config.yaml
rope_fraction: 1.0
parallel_block: false
optimizer: "muon_variant"
lr: 0.0161
lr_mult_down: 2.0
schedule: "wsd"
batch_tokens: 65536
seq_len: 512
MLP neurons of a small language model. Each row is named by its layer, matrix (gate and up: input weights) and neuron, and shows model dimensions 112-303. Each number is 128 + 32 x the weight over its row's rms, rounded and kept within 0 to 255. Numbers have three digits each. A neuron's up and down rows have the sign that makes its largest values positive.
Before each neuron's rows, "fires after" lists the tokens most often just before its 100 highest values on Wikipedia text that the model never trained on.

fires after: " on", " |", " On", "On", " ("
L10.gate1082:207146096140154059105082125128154134134113142108115135143133141079092094143169160129165156083137121098130128078152082053134117083141118092117106152131136113095128110082100094099149113118140141159147143185142179102082110103113136152150203176142170211102136098038144063186161111062107112135122067107149144111164091194125111172134148069139145196096148159136147144135102150107172135090154162165116141128047114152095133141160083118133080109142130155094126089105091106120110076114146185136135119058119093133197172170167180133075117126139160133111097128100199171123180143118141139137
L10.up1082:168157154163095113157100177158126188126143169081120136171191117123144108174129099104079148092150194142157108080119126121204117171107126132074150108149145156170131139110122093135136129119089142150108148144139156164114127094093118071073171124127119123098141139150118134091131112092186110113167111102146150155140072134108158174091138163125185176138132184072179099116147156137147119143118115206087163168132143096136136116139127168062135107133070091114173073192108188106177107093109111118111044119132142107137135124178177134110126169154130071105194117111141123084174110138125135123

fires after: " |"
L5.gate892:072071108086105156184115140089130079116142134140167128150092095111135156117087177068104171088201123136097116090124138134157148081046169100079117142159056097147116110131184165155125097141111084080151108144090038121109132131132169090145110149078138133111134125095220096130157155182163159127155136146132159121117116071133190164125165154164082122150165115165108120135104101063121162095135064117120096103157140186083156162150182123141128089169127153116160150162106128158101155134140167041132115114063120138113079119105127165166160114122162121084121157127125136131125105103122157128
L5.up892:089077130089102118160119110131136144157173147130138162143093202176127146154103130126065100167129078141153108150100174107138128185142113136088064125169167133126134138123073143132185073077167112127121145107166131110111100132125104137155150161135147141143119096103136145164128118153062127153129109148111128126141154154160105106169043097153097177089216164128127133156161169139102101196115091128137114144115101128118118070149107204097120150111136168106100107104128111179144096125170138109075101177165176128122162089170142112152094134128161098095111113124137107103188145108132158134

fires after: ".", "\n", "==", ":", ",", "|"
L10.gate348:156179107128184146108144093072178093151092163085093094185158185095149097082139110174075101146171084156160136140115141119200160130092102172159128152049111162153039095100136160160115113066159189093123099132124108115110103101124119146175129141129121133090139130107122083017129052100127149120076137109205133149149161169227082062148114113136141105088124090119152097108158139124135135127126107147184080156145131111110103112134100142139122147144203099205115106127051122111131169146098140124084098127079171159091168129098151149152116158116117136111183130166151140086094096117145107100
L10.up348:169145150159182112101165089142131092132161083135108201148097156112119088149150171121153179122141090126087174160151149089052108131104201140103145152157124078178126162161169141124128101127118146189122112148142117115116099061154138152126158091133191173147120073122114066126154135122138123084093139133192193143173135086135155152123145084135136173084088141095086161139176141099110093130057135150098174156139093145086101076146159146127133154148169122142114125115128137119123140128130116153094164147130095103136178116149140074143122127080128111177140176156153142158163117146163130120

fires after: " |", "|", " No", ";"
L10.gate991:098151068121081173096180117063177101096149129120164133183175128168107125077138126138104136142114095146168134102126096104095140106102165165131123109164086099168122118090093124086105124124090133075071089158059073132107122067164101143138188149096078162119161110096121147137111174120159124121109122129109166064146128106112138131144109177091154131103158104195119140118161111145112130164083142215131081087093110124097137102114202171104097139230134103097186087099133171087187182210121088118113126158126135140106133146120147103109184138142179186095160135102128163119123146120075166135
L10.up991:116156143130106169083125126141136102121105092116175076120134101135054098112127144108110083123150127073200102100122120089093074110130165089122122125176146079148161145138144121063171117114114093101118097142096152114106117136111085133158178095106044120110117186105137102064170167122120071147116155150080144096178139158125102124155148154139139159147099102140117108060113139065132134115129054130164054094103121110145113085146134135111122139116086053169131103121070110131186127111104062140127141116144135173085125041127140100148138147131136158030090169162134136071127138147159167138

fires after: " on", "On", " On", " |", "born", ":"
L10.gate1126:170146135104107186095112129173099106093101162112092146153149145152149142141072079095113133154114114178144089122123124144145153091160113128108148144088124126107194140111113115119108105081162147146123177133147151149115098125155145154169157125138131101130095075106133134175087099087178131129095126112168128131136136115109189084108081122090090089111134127139135112172125147095133108133138091134114150174121108020123085119118140161070141076189099031089121129142072098152182117161078171116073112135190175139109084117126164170077122122175154125145100130149164136131105108139090101102
L10.up1126:150137154160131100107135138142175132094219151139157073121117169089152129101056130110140156128129125123130095098087085068133107129085125146133160131123041109095071145106129133145129146145112138175152114155159065184101165047150088064093153152114071192086076107157165082144133153053130157066126120132187109116132122180148095183110094132132122193103158162112152142080172133204165121102116126104138108085109150086090106153133116163103109100083147152136163167091090143094152089093084121112172075140164164117153182101084141113168145183091088122099169148102161089134141149178147131108

fires after: " the", " was", "The", " is", " The"
L2.gate1090:118112078163127129192137225066141098139108142093154080117141148098112168163160096128072165126088121125129133100078183147141090164151121124136175110158086169114192131147132196136200105122125088104105129103097135082183197039227166143126043119131155132127098081151090129121120079158179072104171123140164147145097143116134086145126114141153099163158147078190153182087107125178142094107166142069112083167137149155142135112101118136152079120172100088122141154098117188110149103160139104084134110149108135144146123157146156172202106146089119187136163097142155110118084158145179085176
L2.up1090:099116090083136170120166181091067090166134118037120139183146114135131170135120136109098159112122077079167108133078092108115138146066112074140174127180141149147161154092129164115184103103165137131056102095148087136091127120172167065165121123067114140136095122117144100117102066120161127089124149163139134108123095129126081180132164120167098106131078105176131138089171099140134076105146225149188130152163150152104121176129124085110133154129188127132157116140166164085138134112128088103156155131087128211102130091141118140138132127102062116102110075158118060127137145114091099182

fires after: " (", " in", " 4", "\n", "In", " 12"
L3.gate903:088169143157109133121112193068164148096112143104097089131148154133163111120157146116105152127119164120132073152133081141098168080168129115093194093112028116128175196126159132149103170205137125109096083181128143127158114106116175127120124114140089131096125173110113144134166171110173151115154122143176118135129154121173179102209103087123204143120156145170142137173058088105140115153158145065158182110130098107102113116108152153156107052135129123126142139093112145081123107118178140105092123128154050195136104090134117100140116095181084117098185171109133109119168181138101111149
L3.up903:125216106115141123124103176148166064148149180155092121092131133183135137164142134121134165145148156125107093144094069115064106079198124107107183116146123113095189169117148153122152158217164152118131080151132117122163157138129151173154180118128075182114114153108083100084126108119129096119185109078163199117197109160186142147173111091137157140119135161099145115155119109090145137102146110109153156099144117088107111132162161130090089151118110064130113121145135119087080163145125127133139157109119017170171126132162140143150138126145068126104129162151134133096138182156091095147

fires after: " |", " 2"
L4.gate799:155190100117089166117155126126085168123174113114174181176122073122110156084134132145107096096162104116185120118121114108076141120136147209171054101112127084124124136141131077147090126193142121099110120121073132171124108144065141108130160104103152118173122175141109184141150165114138160142122122143117152099147150208139134094184105141082077140119056150192130102101092104086160144136143100175122083081098186162180096080143071161138090188161056116140184125141122146127115135092162147132092113140140137073167131107104158145146113138096137166113156145138128109112156127111146116082
L4.up799:138114091113106084080076099136183135139111151116152123120134209131100135158153132112155078108112098109081163049106102091148165134144124200134172107201114114158080177065121130096102122138097146077119106189096108161089206099119120098127119105138114128074085071173113125175136152115158115168138145109102138090116060150135102157122072165093110119100068101179106148107156139183103135078058116097094102178101191106081077073126111145100166092141109092139164151180077164131158116111108117197095096088138152175128142115173119128184011093100141130112128095136124187132138145192123132074

fires after: " on", "On", " On", " |", "|"
L10.gate688:189150098117129125153122132173144093110094143089095139153120132141122149144141140182179145152072146137130157095144108105170109123160095135072117139133059124078155100146121127141118135119082104120181119130149097158098144158092113098137159119142076131155104156109151157089147136099190090117080118142144158057136192126118110137076134050136085124103189122104095088097177119147128167068115122191117170146163180119101148137104114154161155098072132158104152121114085149113156095176078124147158119120173129186120121150176099121091134133158075144152094159090157108169165091139155013139
L10.up688:150113110142139147144097150185133106126111162104059136094091138178162149189114112217095122159158143153073114154107097076111119117096142081113118113077078106114176117090153059132117096140077128105188154121053091122180163112116146135116135111154106076042085097161134153114094069073124146107093102121097104137128177078121166178148127078101074109145189185120163127099164153172124097135126108102139172146105135183089110186087138159113098145140119163100173127043060125102103109153116181046118130121127062141117094142227093112128109165189125148124109098120110121150178170192162114168

fires after: " United", " South", "S", " the", " Fa", " and"
L3.gate1077:111090103116160085123192146097078138141162114149148165071135111133091112164086189171159120103158164135058108064076132128140178155100125149128115147077138073188129151128108114163120145085142071175119115148138128136169145146110099137207226140153170154159090118116126107102138143131108131095101150155128103107092131154125161122158131139174189142124075118156161111074113124135139156069186084163062133116071111104095158100117179204114142085096160088146131110189162182115073128075115102149125128122122095066128114102124094088119108105096107104145132137087101119121162129160100124123
L3.up1077:180054072081124093136091140136110171108165157070173067110113127134114111160125172136154105087107096121121164142066151120141152122116168199107098160153074098091130127076191120143112105157135093074123146101126146124113091177159191123143147105137130166088167129100117141125147169149140176158076087128144164126112153181136102141145138108077140137125090126132075141098161139170178115120123091155148102108146124115167101187102120168079092135212131105150206159105179143095131155136017147117111144162164098157157159160125149085083097174135091073143129069147139114133153143144165161136

fires after: " |", ";", "|", ","
L9.gate109:105132108061146146143086098094093100166135097123085133119136173093181090084109147055155182138169089111155047076103207132104079124136123106041089155161095102166181146106134147105201157105127104120144130140154176088098139164134113111086121135147135121115074141123083134162077187157189122094137078126153121131136151167140159122090108103095128079122104077142160116102174068118098168118108125135110127154090153101105154124112099118144134142130107105153158133131129120163145156094151154118121139150163101098095103140157180100075082136133161149125116158152179125099081098142145089132
L9.up109:191065091090149057140090125119022138119104075087047130154143137152151156246115064150154121141123154103158090149078152211183143171135146134086140170124157098193099037173132110130096130096180166105091139140188135096100130117172194111143078163188156084116143106110132175106143139132174132122145116103123137104128139126097123137093132137170153154134098140159144079137169128104046183155114087143123195128150149075097136169122062137101134123151148120152137115176145167158144183134099057149123122109123046152160108074126093114123096128113144107144143093143156097116187171162113172137

fires after: " a", " the", " in", " to", " with"
L10.gate839:134145094155126107137137174087142068119163207145089099113099109106155165127124146081112134116078155120106120112115120109123157143111143136157077083151137095193210108138188179113100096085091151108138145145117099163179141173133112159172131091153168125125174108124132175082089150117153154111155121082112150122122084119116094109091150095116115161145143136131083114100154139163178076137188138092086159103190180149155110139112177141041127131119117128130115133138086145092134100127152218100108120130106137099110106146141114110140094133148116126087091147091057119082156061141125099205
L10.up839:133188128137167121192153205089094104167162166141091132086088124089100154125145111088094165175168100158156153110175154135106135044157117106105105134158115112118161085204154182000142115164126104151167151176103117136064134088091138129130106102107128138096181158135129086166164141125129138118134093170084095142090140132107113102135089114158120142106168115116148133124143108152150136155149128087154101116150157084103121067170131184121096150102122159119120076158167089154040078152150105128174147110190088135148084181120102157069116103106130123102111118111147115103109149120119163139

fires after: " |", " 22"
L9.gate441:134158071135105211187144136101136148169177111117100158086176172161093158136084099075124199147129109136122117137160160171163112170128161108121133150112083126117097144098048142115084053137095102121193093157108141175036123078060153085105132112136135110120155118139087175116153193124103151138116126090085134115145100172162140190094093111126153106120142086154174132153159009119078134134100100156131130141083154109135153170065114145137153234085141153189161107138058141147173163158112131150079145080106171155096112130197088095155143115128145123105122142112168150146120113115109124080
L9.up441:154121179188167145072144121122138102169150140148191132042140086163109116102114125122229096094110064147137111223128135140155100127146118188112143131084103113132074129122110078150072114110107116158094093088159157169077120150133108131093140158157162108120163111154135155141150195112100174163126143086135141138043089119121159149091142098138144186152157102177128041134172136127119086134147101074125131081162105142100165123150126119123164171137092157158136063127124092129176149085174104066097091140099095114166101126121130131153126127128120132085105066131199025118131125073143105130

fires after: ",", ".", "6.2"
L3.gate14:133060149114145120134087143121155095135151152116170167159112121126137112146176084137074128160094169134133136130106173058146113126163122123101103128122112138086102141132164092114078088122141132076195107108148094126081139110123118122129127153157077156144180123109121071130206000159201123124125124130143131130191119196163050081144120135142076122138125188146127109095162104114179192111165095130153139149152106161170127067100132129126118104079146146174070109113149148107154099130112123066127110098118110126157128133120165028123118117124099112210164089182113141102124151125155143105
L3.up14:103116115126089162138165094152095090132178120130109169082185099163179123113178156142129106061141139144198095166105092134083158117103155122074123145118073108138130138111104057161077170115173100132157051137097079135135157143166145119169145094155141136154097063145165096159163134130115122101101160156113136068118140112102115112097129211104151141177134158157147150095139114092158128067083123129092170067165150144134137150137134101119098140162137096157061132175108135112120147133170171118063088120139112108119122113109106124111144126139123144192083020129158086137114084139131147165

fires after: " |", "|", "==", " (", ")", "-"
L5.gate694:156178118104106124202164115121165118185092115098128071110099086157147155124131123160100160102167147100176143130128137186106144184099131165149092147157114159079129181145136033120121078142114150174130112119108045160191105104112184134204169114128157078161138149100134240128119131060133036119065094112106157132097152126142155113163125077105090065160086131121091105134144166115149145086105149150172140142142154172094140109109144126183136190137113139071108154098180096110123135119136117135165143109106087111096079148119080134092153125105114143063142144166128137152158119187076147159
L5.up694:123105076159088121113084127170155107111165127089117078157156101118121108098092089123115104120142116059171138129097162167165107090143124141131133119175164108161105157135108016102118112153113131165124078113150080166100140047145135100156165101211126092127144134122120154120155125142134168095098064130100133124093116135127194090151099137154140111161103084148115106157178096129091129123123118120164109108113134168099156161125100139124180129138149121140171108063125165098207120098166173137101103156130085126118133179119174118167115109106144170139107053160106114115150112052123130090

fires after: " on", " in", "On", " 1", "In", " On"
L5.gate281:150131149079082122175064156138132064142142072111119104125158096072112169106173158144144116111101146088149063083118123136116097111204124129075162151091135114136138197127099133098127134101126063122078087184129136220096136161106136101120086109161148135124147149087085055090123122149135150108197112130153105128171169114139160116109126113129108115128134184219162058154159139164207067145072129145169136145065152110111083146129112093144145121126158105159165166065136153187118142129149121138157093127119103171159088103140112114125108125096115135054084155113165113133155118102144084103
L5.up281:109112142171157124105072135117128047105142160128102137198137191088138115086205162098037106119060131109126098123164138076104118100176116107115162155139171184123159060141131032085098167140101178091067118080091157129137146172103160122149127097166138181094155105102152191030109111087108117131131171096146118117087129124109156151187168122119098087096103190142166119163100185188090170101158154114200083143156163105146116121126114124152095099103076138120160161126149104104131114153154144119116118094119125133174164094099143084115121151138103183128117134132130145140134166165077165132

fires after: ",", "S", " United"
L3.gate925:097090106180159162116142158160065148191121101110198120127116117154144071161153119115065110129124137162101103146097151135137097130145171124129153150113099163144074141153134125173105146141083174148172084097143133117145204131159156142136091091116117108120140186104084097105135144191118104132178115135139139137119134186150103119118098146095106165164091098172076097173142103150143100152105073121110152114115104160139175087132129081143089100123105156135143172154089109159130154153176156176125115141135149115131144107110093139090095137176062126131092094136144147177141136123091147108
L3.up925:090099118116117123125115171151155130150143104116170132132096170075159043121146148150134119050171080056191141173140155086157121173184114137086138135116093149155165119119172123137091128163139123082104138100049105135178139081195203105149101060163111106137116132072168154152171155137179105126097165150088120064155118112137139150134173138132140118189163134158139133155061137071095107122105141062110150102139140186121158113122167064127119093135076165087137119113089162098161152132135103165124125095140114116163117088103125145111077155121163116154136156119141127125116121130110160137

fires after: " |", "\n", "|", " 22", " 5"
L10.gate11:152102091138139133148150087165086138153144132149197111069158132081143124113104143091105102108169144133147129147160146152192166083147165129140143117120080104165088065141115125121060110085152091172150103102060134085080182153159139108128151088151083142118122088093172138134120136126113078139181123085116113183149089193118159104152083111073132164122147127130147089136155096111096124085082130074165174180084148126117158115136106122115175130150085121133167107121118173182148101098160132174150145173127127098120085105095106152190064083142095113131117179137141181164157160209154143140
L10.up11:108143083147201165117147083115108130140174125125168149099067224109141189107159133125140109066094121120114162133075198166118112136071114154164065119153076154087131146127098166167144148096105133199148125127046145150136158158160174129121100157186137197132110139123171157149126137116140125130117154151150097153173158099082114083109122162117130134185161124174177115152163149118105135076143148068127169147134113169180094131110146122080123146194139140255135129070162111168129099147189160160154151167130126135078039110158156080172147143117089098184116105138162125116160165131135127125

fires after: " |", ";", ":", " a", "\n", " W"
L2.gate232:142153091059113063133139124053088097131181130127171120156094117106106145114137135105092160064159185136148170080100150173150101140145171131161132100143037112144210126157157126146158139144114156103133079141107064128116083141114105116087122069099122161107157111162156115208081162111129107118117124105127097172151110155142073133145136166068152099118192125079138149147093202137133135131094092099129152143159081127104124079149141139168167222087126137143122125155094167122147129165092102122112093116112104097126138145139098120166118136156148133162121174105119078139160075081132099117
L2.up232:140116099140120144108108215157074139137145144081199072170088172166129173139158114098069173170137180118184130086107115144089080139086160130132120146150098151152107121137128071125172142132156126141114119092170115080090070147131161117150126128112151143099095122163144141159120136075087131147136141107148141122175110158159066111114105126180111150096169153103129125102113126193173146105123112095152127123132144179137133132099116155118104101145154121130122156134139159119130119108080063090148103185152150093114078150127136144069107176177130162175159153105117080144176096079162144166

fires after: " was", " is", " were", " be", " been", " ex"
L4.gate1119:091088108174148169152123110152122149109155129114164112108115132131133116208134150115110174132191147118069114196151122153116152098122080153099070156112145124077063083062083138132128112129162165133141113081078137135131112186125127139121176104145139079113121137150132160109129153125150159138122141155163111088123151162149127177126108177125140125132162110088132108130108104114235135137156161133147113171110127180112146106119100116143173076136118206131087131110167082123147166186122128128128206233131114185177126150082148103091114104134133103159091133159101074128151184158152079146
L4.up1119:067166092132139190189116138152115078154099142124182151148152113132141138148116045159181158128113169067125146059168068131135122095141096136132112191090146076126172095140072176081171156123077131109140085160120147167139094111136086072158157096102190043136138095118158218153133125134106130132121108080133094164156153129061186127170109163163170049093109117112139153152084122134151133161131149102113110088124131157109113145110119116099113156121128123145100131122110141171042116141161082172132116104100149182109103141108141104160144129120078094122169164167160117128133088155112121083

fires after: ",", " and", " but", " on"
L4.gate794:102152166142158119134157077115110119181143023145085148188150142137110139123134123103127140124147149191100106118132146172123115178141096109074149191109118132187122033083106120086117153100174132163124123124107119076100117152152155136140126111152050157152096109135123184132132174144184135116139148164166153130178142127150127068101134114172126138151114124126134124169197116122197092191193123168095103109142162136132056160109146101125126140167128173153173180091105035134136135164144117116071098078099100124117060169103139103058157137162126125172087129116162109085150127172112104096
L4.up794:126096045102146124067070125121159157102091153158075176105126160111128119077092127200137122161125147145147126166119128129133141081130097100089170134089100073119098100129116117105104101130112160076117145131149113145127131068107079163128193116099161066138143207101133154150162105105094118124163087148164116160126090117164104125149121118146083145161190131127092166172110129135228106101158192066143128155123110104056141102202127184063114128143079053146187132088134130094175139144084189111112127152132105086145137052125059140139133128180146180100163112133090129135156156087141131152

fires after: " |", ";", "|", " $"
L3.gate205:121132107116125154115098108116128120093131093154100143112129096148035143014135147134121137102127102125183098156104108109148128113139096122133125103045124097161103169085121086128151066109151162104127129195172135147141097142066189110136155112116117108075109164105138151163076098177161191092169157157161114142105111189122121091097111167161096084153158140139094118187106166097127204115096133076096146093102135092152151102139113147172127113114134104106154119146151139142123128101119133218138091173170161120143134093088088154113103131050134066123177139101149109140164042114139138125
L3.up205:122113129087145127127098129181167098141171187126114119141087117117142104069137104122143121174119104170042143161087201105165128164117071126144139106161123153154079181074105127167168143146153135127107131154122144100109136081078092127134124130132146163109122123132116125111075136172068156148159103122105096149130068080100104148165113144122120069113099176135120129170182117130098167145122137210150135116131099115113120111059104152139099152107142068151131202141109151131085041143188095189146094067123120079124157104223178089166108111113093081170173159076140101091128200106123096102

fires after: ",", " on", " For", ";"
L3.gate843:108085147173084138128091137178133180109128028125131184206155160071104148104178136063168126137108139140193127082110156165109151136115150133077144163144198161136079112081187166188092051155104093199145107123132102111118191133099169123085117142159040209123115121096136114118143139129199141109131163179130125123131142134153105131110105113158120151093175151075093131153142116092125149138137126137085135099097160160101124142111153113119142084107106152138147166139050146131153158127116144165133127056088126168094149130092132152165111118099085178141099163136106136119129190148131165106
L3.up843:073100123124117194098088110123128123134103151123110121114162174125136128125081148128133068095151093103219142137153145134127110187125082126119141106124141133134109076150149164044124115100151142151138099116100178126099124189119111101108135182150191199120161075066101139127139158082129216172124151090080126128163184165148183120133175150147126129120161121123093115091122119130073093069132133110146127094161083125153135120094128157170121123173081121122092145067079212160130188196145082081104137127116115119159118095109129089110113156169133090104177144126163116167144129118098154134

fires after: " |", ";", " /", " On", " 0", " on"
L9.gate882:103204127108130080104133141110130126153110160136064104154138128129086165158138103137124157099219158127082158091122131140156080093166161135109085113139113115133136188179125127113110146142205114107124155116159133116159126163037100169113158116136090145089093131114118118139114128110095126082119103123141075129151111155182150084125040141125162134177108142070167085100209088131135094121137156126097158140164114158092112135114071141155142086121091092161142155173139124147157103147109037122155109142121088159128162118113118082083140138155141127103064171096105163094157159092146106134
L9.up882:094135115149109116105083133141206062138167090128149160176167171154123147151124076165124152112198113123123064080130134111118150138162137135138136121120141118158156116078112060161155158074173091114144158169108094144144172154093194110121135125151075157134156112111168107134120110151107120079142108120126156141050096110131131093150097104111104133148163143087095108162118161179107130151168172127135137092128169094127108161167094115099155151170095070080116136141120127176125170079156047158154081100068136117103083140073119176096152091150137154166172138140143141147105191163192100124

fires after: " was", " in", " is", " July", " May", " In"
L3.gate638:107092120076122114081151143160066132170146176156093144111124105119165122176166091148110137124089168141109078154095086134169157166143133140185123149107172166217113155102120131163068134132173071117126111070134124153139128174104154104104161139116157068111099144132086174152101203131120125115079157143125050133142079127162171110185081147150187151155170073104140199138130160157101113151112160112156116167113166192154070112080161129110172163102118136064148140172138138087135150118087151106122128143168126114183164112203122102084117114139122133088131123140106088131110156145135159136
L3.up638:114095113198123133095118143104162131076142159087155134115086110093146121119158112136093092154132131152139156101125213096178154085138101122158109119095128125137160157134152098064133136157155082096146109151130157096167171169166145128138131155131216127093134093068069128116113080079121185149152142106136107201161121177160127148198104142132140081172128100112181157134085124105135120134098066182128100153160116100174114126147109147134087139113141142106098181148178101157137055114095052117164137128146108113099100090129136136128144140082153120142084141111168158106081224086148135145

fires after: ",", " New", " in", " of"
L2.gate1153:134091149074159103141139083093134071157156119163188129175121079155158125123079106162120157111104131130154088134151118102113134140175113177140133146126088196145166150143121137125136099083160157190158056184157106138172128153144123144203147088145104073114098130116108085131153051147100177114111136113121116127153148141136151063099176150109194130107143180111163101128156161159148120125107150157114098129112125102097145130127180078141060115219136121204124110092170167152177128092118144131132089104162109163125154105086093111100122136143128173196124098127123107154116145087119141134
L2.up1153:134122141099112111169154163160117163160183110103145163129144106161116149157119092145143057095118085119113097125121109121129126161144177164193168190141091151118136141121100113162071119121115128154170131142130132110146126162166134135154154129148158148157183116131074068172146138164154159080071137136146134085159177169125042172144125154098180100141102124115108129169128184093156107071138079118122117132105113152161137182151170066116130114163143178212113108138102141113104147120165133173137122141128032172165120168103144080079101127146124205108094120177167094154150071134114167115

fires after: "S", " United", "'", " Azerbaijan", " Hong"
L3.gate686:165131094096170121192119082108100130107084118120176104100151160139107051133127035131138140111096121153080100116192112108108185114119181216113096135141105118131124141188086153129124178141129124170129139137180133159167145122142138162149166132150142132148127086129103103096126132137124157089088143095102086103115108152166135091121190132129153122091123085087152155071152202128078159090144083150107161183121133063132126114143091114123094092159134104182178146126113072091174173142091137093098123165071127114123150110109126109122072092105106134137102088099168126099131115152178132139
L3.up686:131099110136129113147163109168069179130115075098127105082122156170121068103133149114145136115118096157122103160147107159092130137165122215120059099174127135116137124087106063161143161125175153178131140157052105134188092116140138178165129160168181204170142132139139156126142112141124151118069109145110128137123119123142158097154085189104121133152101109126117129169180196204144042091153088126126134183124171143144144113137070171114154104146151157135116138137169195101114110158170118099114148154090134128083130170100094139130084133116083150150128149083130142082169059134181152099

fires after: " was", " were", " is", " been", " be", " a"
L5.gate275:158086136101111151141177101094099123121112142139169106096110117110110160122148128193117081126073114086132189140133147195142173104114156168141128133159108138155084122058168198122152088155129105157158156128097086172068093139157103213157146144162191049093109127150074159165136101098134150163144138090126120187117087096155124106199108116150128093126134074180131173077140157089136161137107096077120100133091132148187150152186086108171104089160088107085145133121144194091123152107104134119116098118166100177136106135085153122111080121102208125142089159221133093110104154150179138147
L5.up275:087143120194134121137083156122120105122144149144128109164167137089115126082090096103167121143118176143095129103108218141130105113068150081154118174057135188146116143135157189066173128141103115141090132093139120140166108114137092126161097141132159068165119146112168077176181133122096159201113121162129186136145120170133182059129132129188106122154138156159106151085118162132137146167125179176116136173084116146131103133132136107114165102128116174102161080145154170127111127115137076138153121171143133124107070136122174155125177119121093096126190104164080125142132142067151122154

fires after: "\n", ".", " |", "-"
L2.gate586:056149138153166120138121133135155111157107113161123156126086131129075054123127168114165129124107153105161146150101109127145141096173180137089154070155125094145113133157126117120124144125146176149148044113119114216073069127185157099121123084143148167110105164086160135157116086099170111127110152174126118144113107167121141150100077175150171110133109091101165156097195110104116075139134176175215105122111191142104138116106063125168164142134161101131168121183176132163166090118151109116090109163122134098154170146148103121137152086157131159115146087099166142110120193069153158139
L2.up586:154120082231202107178142141132119125145137132110199121112117094197116150110123085144149123154106114132138100098132163132138149141128167134093139152057103113209135150183122151109119139141127089082112157134114063143095115125169134088153164134107105083153137168135138092098141137057139123053118168088128108110117107101102129096133109128171126161103104080096097116098121140144150127158120165130192133182065184162100107115142110052120157172083171144071149092162169137178125173079165114124099126146135166115147164110095142102085084182120150110098168083122177109161167129162134136073

fires after: " |", "|", " the", " Be"
L5.gate1199:149122114155130130165147166079092122120097126110187126139105135126092154100124149117066112179140118132152088145143104126122174122122132062103171126084114111163149124132157124105134178158132097140061120118116080100113133148171098127132170154045121130059136106114135082119221151135104143129060121083137067135085173178110143149159106124128119146106141109122156207155113162174118106121131140133080175105153156186163108120118118127131126110115114164143039120116205170128075185098084158082128163100184106152099099114115141137117176126064153138090118115110123131132115094158109133098
L5.up1199:150149156111104124172109131094145108148152130140145116172174137126094116127136143097097105175147124173130083124165202095119060142137129112120129094099129134172120059125176147123108120103111151168125092084142123106069088135174116149165114161095075154201168106161171147125191148140136132132115143059117158147103149152104100129147158120153126160111122112164153160085128135143142119166076169119068071108150121180155159130138103083052117144101117165149036131173166129115086107147115117093104128146166145165154084086226156109159167169121083175158129118118108110127079120163111189113

fires after: " |", "==", "-", "ed", "===", " the"
L4.gate565:159131137108124143121113108068151155171145073148096107135123068137109107201104120078101197072146156092134094135139186154158115125101194182077106147119108076107093128178129156123087104121045110073144140183124150168159122073129114130138151044108159114112107122097122119070149190184127113105103091127124178116111182172133123187109087137125146120094136118102146177112170142094112128119078122173144121127070096126111123153130140142088105067119144105085166112144167184129165136172115084170118125104126055145204087129166072123145141103158172170112129107121135141100095175176116152125
L4.up565:156123159149118134140147167123173136124133157150136124123129082161067083115111166115135155132082160067186111113141168108085105119102088110171180128111102090144167067116109083136203146137084095072122111113101212119129100140131124131099135172115124116120117131113094141096106110108111106124154133145121097175166125139155100086088127134167180150065129050173114163143120108125135126128114103108150112109130078118124139150101120099150128154169137081105128123174129154148136107111078167107132134186122126126114135130106150148141064135111129126121124096114108099106127145147067158098

fires after: "\n", "-", "|", " |", " or"
L4.gate45:110072142127158123152122129126164144121209039203153182131119127097123122154111130170158097131107112112136102135131140185125209079153167110081145141112138117096092161131148173175110103086131122093062075152157079126073148165158122103151148183170103180113099141159106139177180106129154096088131087127149084119147093118125146122138163158145080139049159110191138180132142114151128157191094084098138091095131148138150146214107107097196138110139102069065114109140169152122133101167132073144143103115155156162117123071100146129098108110061114113113126199106148119136086117103187132125
L4.up45:068110155091158129096180115217109094158167108199101143136115146164156095165092081234107077108160104109135111140144192098104141137070091103076100186119168130137115103093090104056107138124122115151116093100132131105104140133095161102182143156084114127121104192167107094167111085161128112072100098158123157099143059096124136129146178194117099162098180128137120140125164153159147185143128115180108082103182184115133145158099110149203136137124108104092124114115189156144093123083162085114082119165124150190142146132132073133122146101092071142119103165153082112133119145109174135075